config = dict(
    norm_place='pre',
    rope_theta=10000.0,
    init_std_down=0.00137,
    lr_head=0.00651,
    schedule='wsd',
    doc_mask=False,
)
MLP neurons of a small language model. Each row is named by its layer, matrix (down: output weights) and neuron, and shows model dimensions 256-383. Each number is 128 + 32 x the weight over its row's rms, rounded and kept within 0 to 255. Numbers have three digits each.
After each neuron's rows, "raises" lists the tokens whose logits its output raises most directly, leaving later layers aside.

L13.down595:131115144146172137125118139147169139178150113141165141068073121087105097109089124116097134174114120116174100134134087135141063125117139175133116152172142109106121110107117136110155153139211112105099135139148057137099161164106135200084159123160191149142110148136098107162086110116155182110162098049193106208075106137127128151135121081112095082119093139125119118146151168111096158118109
raises: " ", " <", " :", "cent", "1"

L13.down899:097088093155120103103110150082112153187145087098090118186130128139126121152115080147121147124140115109152154119130128076124108093136135107119150143116107196057134074105137216149130140088167140079157153130084170160107148089154184079038172147110118159080141165114125181115170195140144136149123163154140123106194158171123098163145108141072120196145176123083087158150111093148136154141111
raises: ":", " :", "board", "AT", "est"

L13.down3012:126125128097197151132100156152131112083146134150147016118119173104104127145108135148125132114162120187097163127159153119152111125109142152191141102135106096068119057157060151105122133075147135144180157123122157101148076061108122099108108157119122157183134077165133093113126106117151117146121118189140163137099096111122133132107154152105128132091160091174093109111133139098135130152103
raises: "\n", " |", " /", "olio", " Released"

L13.down1729:066173122199166172156109138153101170120165130149038092100109160156145096093159145117150098129157193154126116118116148099126108054126165151069111121130073101150117076079158138137067142139168154102126070044120211126126166097132137103145109099136163169137086089174075103140025120126156122109118172128081064099097156158104155171080160107154151068106196119118122110100161114101146146103119
raises: ".", ":", " before", " :", "..."

L13.down2463:202133116157175128098147181146169138127151109201164127115157134154165132157132142119133089164151107166105134127139132145120109111103157092116098227153127109097133180109111138173097079099133101161109080134179120072159100167136108232139163116110129102069148115102092083108062098127113186163111085159124122195161131106085137098125105099117132106155118171097082130096127127126106148145131
raises: "ates", "ks", "s", "es", "ps"

L13.down1866:187134144090132153142225107127135110162090144176121095097119134144157206109112145105129139067113130112149103140148099133131155095081153159065156059141132110084114119088121140113152122120170151125147142129111127116101082139143131161160075134126156142130110134149072134142147133196108167130119151143123083123090116114147110127100099118137069093164160142119125157137076084166140137119066
raises: "les", "lies", "aux", "ans", "an"

L13.down1835:124084128124114124073096145145143195136149109101127224171068127131193097130096081108171092169101143094120130164154093130166198138152111138177109180143168103168077140122173113131178114150067164127130174131164132105091108117127158109145093132141140103055142140192157160148149103093119140132145111114113118141115149132122166109142139195101068135116065071163103110067144100166088076197089
raises: "ely", "ew", "ions", "ters", "ron"

L13.down2598:107154114167172193118115133138152119120121076175123123129133179083131178114107140142112050071088088167131146149187187103113204119120149084133174078136150129096103141132106130098067116064152077158084165114110164167145108079124165135160144095110093143131157112154140166129056150121155082080126107094100098119109155149139109108139096064097169132125157181132178124120117178114069152127089
raises: "ises", "oses", " shows", " plays", " carries"

L13.down1163:108096126119173119091214156136163112186076151128121092153103172099112090127090071129129135099198153146154126173143091136126163111101126127083138114058155144097168124096134127150088121102169088162112189131191159187184144124182123154176141106117129117130117164131095080110118124105120122132116156115135098131130158120083186103061086099121107167158088146106146069205091129112095178109088
raises: "s", "ates", "ends", "ines", "es"

L13.down1987:168137173154194150147121146154149106078078087167166051158120134107127091068117118120087147127132130132177143075158136064154091144147155125123095132124183104138117129108136088179097132144146091135134110079144070110068117096099183150122136125155142132100080128136182147136165108128140114135153141062063086114144157156113119088146125150101139093181102135090108160176171117167109114126087
raises: " and", " or", " &", " etc", "&"

L13.down692:096162148087133072138092147142125135098126165123105096126120115130137157086035074139114141150169099161125144139157070130159144151165158106138082162091168200150153182084098130112177090120107108137134123116159145097110107082103120126127139160128163155146127095112094123163158179093125126150159104074118147143125157118099169183098125155155143097102225136139111162109163144077097127090114
raises: "ically", "ica", "ik", "ics", "ic"

L13.down907:095167139102114149199091109113139142090105134175094116126119168137145130095092150128086159152137157131096136155137174147141119137111128164170147102114110098149123141136119114126101195147175119163191156155121116125117069121118046148125175160182139122126145140142164142102089119149146122151091099165121121080112121150143109087186106138142200101092114219138086138124122117110074125125118
raises: " built", " founded", " formed", " established", " made"

L13.down484:057061126104114164126104119130153148147170134135117138165144131140122048089102091095132134184104053142082091122157122161100105114147117106127149132092064134175091176134146159166137203139087139088121146092142131141104096089176153131118117105154204156145086177118051117100120140100076125101131117066079146126136104120142135148121221111083128102179164169160030070147105134130142195142142
raises: ":", " :", " summary", " about", "iac"

L13.down1051:143150130179162151151051096157081154121242149153136053172163131126092118107067158110158122141132129147079113159091115134154101072104117080086122156110081138098104100106075110120165146099131119110109146125148131118095077142102110124166137156110072113133177085178066176119171173140139169135135074113088078129135156046096137120188111128113147129080163199116103095138127170143107129127107
raises: " on", " April", " May", " September", " August"

L13.down3001:154158183138089158075122156193105122114162195120098051193149141186126145171161138126154134091122182154145146118078149133085147128148153098095153080135122170135145130052132093062132136099137129140130142139185142162136088130117166120085133088136128148149145128149087097166116153103161133172159127151109128155163115135161124153071220119091141184114149047167158131097157096133158157104098
raises: "'", "’", "',", "ham", "amous"

L13.down679:132097145119148182132122131076096124131109136194097157133146090105152125136109129172096122109142106122085157134089158111126086146121154103109134148154075101091085167126121140108099173132118107089138166073051199107101120156170125107185159158103125124103159137148095043087097129115095109118115123127061177072121073109139165171090070095091158149170150090138101119122127114165150166127089
raises: " it", "til", "ter", "onna", "ce"

L13.down3070:133100101104124147133119134145132154172146115165116112195080178105132139070153120133095121103104111149067164163163177100149115122139148150174119115092142107100134123126134151151101090079115107175107112147125134143174161130150127118145153092072126151042113070135133142215083118068146123128120111166110139109147192125066135074115136108107099113131128118099117138089102149146039166116107
raises: "ises", "oses", "aches", "ends", "ires"

L13.down1705:163128081116156216094166151103113142082132137178114078136089149153103156046144074185183177116159086109155211115099172127127139131127157109118093182121068083141149115100118114107125138098129103158137114135153067125100112099089151154166147120188154167142066124133082150146067103137128151122148159108127089121138180144131096090108105101090134084123203146133171158144165096127110146189046
raises: " and", " &", " or", "lect", "off"

L13.down779:138141138090183120143101133121146117151158138128165098140136128122101148098151144185106118100134116158118150160127136165095171116104167159160107124106129121121087146163065091109064164091136148127167146085151120107105142167117122131089152093121131057089049116083086165107108098113121158106074153086111091115122178144126109133158137178159173142124094252135072133106167066200098133139159
raises: " mid", " following", " ", " year", " years"

L13.down711:161111161167126098158130160113069140111151128126099163127103139168150123070133130123140146102150155123102163157101203131104037088146118115163115143130158135098038069107075214178095132092157138098120157129120121108108084088126124111159154156110222111121118147120091137126115128187093140108145088138147114145086175116095127156143122179083131066117141151136133188136110135099209091079172
raises: "'", "’", "',", " passed", " applied"

L13.down2551:138163063137111088160138117174151167100165113140140099165163135134194111171076065130106100119157090134088164178099101168122147085210199107099142115116108106096090119094172177075148156096206121159175170161159184105119135149116149131123164083071126188190121144087127118132173148101103162120122189134115095128112152210104112161155168122150158069112120118090124154199177220166163138128103
raises: " work", " Work", "ur", " works", "ut"

L13.down850:130093174144101015177161135177105128128121151128097036162129163145174148213095106089147119139129083104069092142212112102126098113177122113235149118099109122134035171147117133133156131168130164097136074142158149126102076123105119143160124115132111141104138139142130172142180156144141100121126118154124123098142136144101133123160103147164105070078124182104083132135143092153136182051147
raises: ",", ".,", " they", " Opponent", "less"

L13.down1911:139152143107113134152074147077125164105149129143083115110104125153104109145090146097060099168096122123096141115128110144133088157103154142179156156141152116180083074154159164131122158130119111147155151069065198137126129111134095036099087225135160121151070082152150136145055178130115145141063079109068187122144149058119169135120142162127170116129091142146142147137150167096098236120174
raises: " created", " founded", " held", " formed", " designed"

L13.down999:115147159084133113115077236152153115121146114131061172113140058144084154138113104153143172089117209157104161139081145178115192151137166131180139118189137138098080121091094156097151073153121175102117144163145180126119088042166166138119141125093186167155122147148091155115152119125145211151138113207153173126101152092157124135136054108132080141179113143135124110084173130157141099138095
raises: "'", "’", "',", " colours", " waves"

L13.down1182:178134171174136189118101202089098084148127168126077151109086157173175085096116147164132109128153142193154185167133171072111146144132148189075125114084128169120074133138158098100150165104140138122135131119083180096155153177067117108091111155150184100174122124121145110166112159118118142162182148119118145067128119142118150099099150101097158095104101113107151117144151139135133166136178
raises: ".)", ".", ".\"", ".,", ".;"

L13.down2478:168123113166141126090215153133122138106118142126113122140107199156119113147105078098121084091139138109071131085077146128145134108135139136135211078143115132093151130112138123108124156104158111132077129120156119123129125079110112138181167087157122116154109150161114124081119057148091088144110072137069122093164148116112117098083110170098116143144133109153182091111125174123095135123134
raises: "es", "ens", "ened", "aries", "ron"

L13.down2469:109069143136085032189100098138170178130112109138116166129084100154144156153077148148077124113138106127147088154201085103150120102162132128214162146181128111147067110146132107129100161135090139129106095154141132117070110060109124122084160100137136118158136122142116200175104136180060101132057122146127172111149073142160113179149121131125115142125123150092111118155121079086126119083100
raises: ",", ".,", "..", ",\"", "\","

L13.down666:152103150088196142187073156093104120155156126122137134156095136116192126175111159126171067121132093147114018110180148149142097122131114130171175158151123150062137170196154145127084136164131101164167142081114143075123105108102157107177135130090162064114086113152155215123108156152119142139157167084088181146105070188132081138136151174102184141098083164098119122087164079160131108132137
raises: " see", " will", " uses", " runs", " offers"

L13.down3032:121108093100129110185126132143130172139119111172122142116111139078131128095173081103118142140157166168151158186143155112112138172105154096080209167159083128158092160151194133150070152147028101209104140151109103106101155138086108151137105133071173157158168178110127132063108108114109122121140115167110093121126192139147127061082142113108141121131127098145097129146162175120104148136146
raises: "ised", " years", "ized", " days", " day"

L13.down1347:121095163075220062169143146146112128124148130117151033138126116091163130121105085145114133162128118140122143155144114150118124167132159108123095100142111198184092086102141080138087153072114111140139070171121144119118111049103122064081122078087123089128146117133032168075152113156095098179092137107093160108150125125131119114174159113107156077174113105125115197131151140133102142131078
raises: ",", " compared", ":", " due", ".,"

L13.down928:111148146125130154096120164087154125151129128114119092156122108121173109065176098135135112146095170068110164087176099107108119140097107104144128148167096131107093143092133162161142114123110078127122148121130142095082169131124160097109174143135152165157118098128194117169128174152085155139130127169126136137098099082120091134180168184084196139135123207138134176131065102111149090151182
raises: " of", " Of", " recept", " corner", " team"

L13.down2440:064095189141154095101163122181123139161128147115173140113110103164074074083145137078155153094161091128160117106135103119184120124185121129092142109102113127113186174116140081081220083148179171133152118097147141059122084151123128129127152129117143098100156181173148204082098152176133087113097121046143107134076114125090136125141106115124104133100142072114118145137139114151122106139142
raises: "ef", "il", "alt", "ets", "ern"

L13.down1509:157118138144113157092026139133091129109169074153109066151106137095119090121140113188083135137131157071173093202125123172139122137158117114125177124131059136106121146071136158116127092182104117100124145135130086095123155070093103134105175087061156067155177156080106111104130130201147099147115109088174140101045154144113139154224145131118123139092129158139096141081115132149105106110164
raises: " ", " <", " October", " circ", "ean"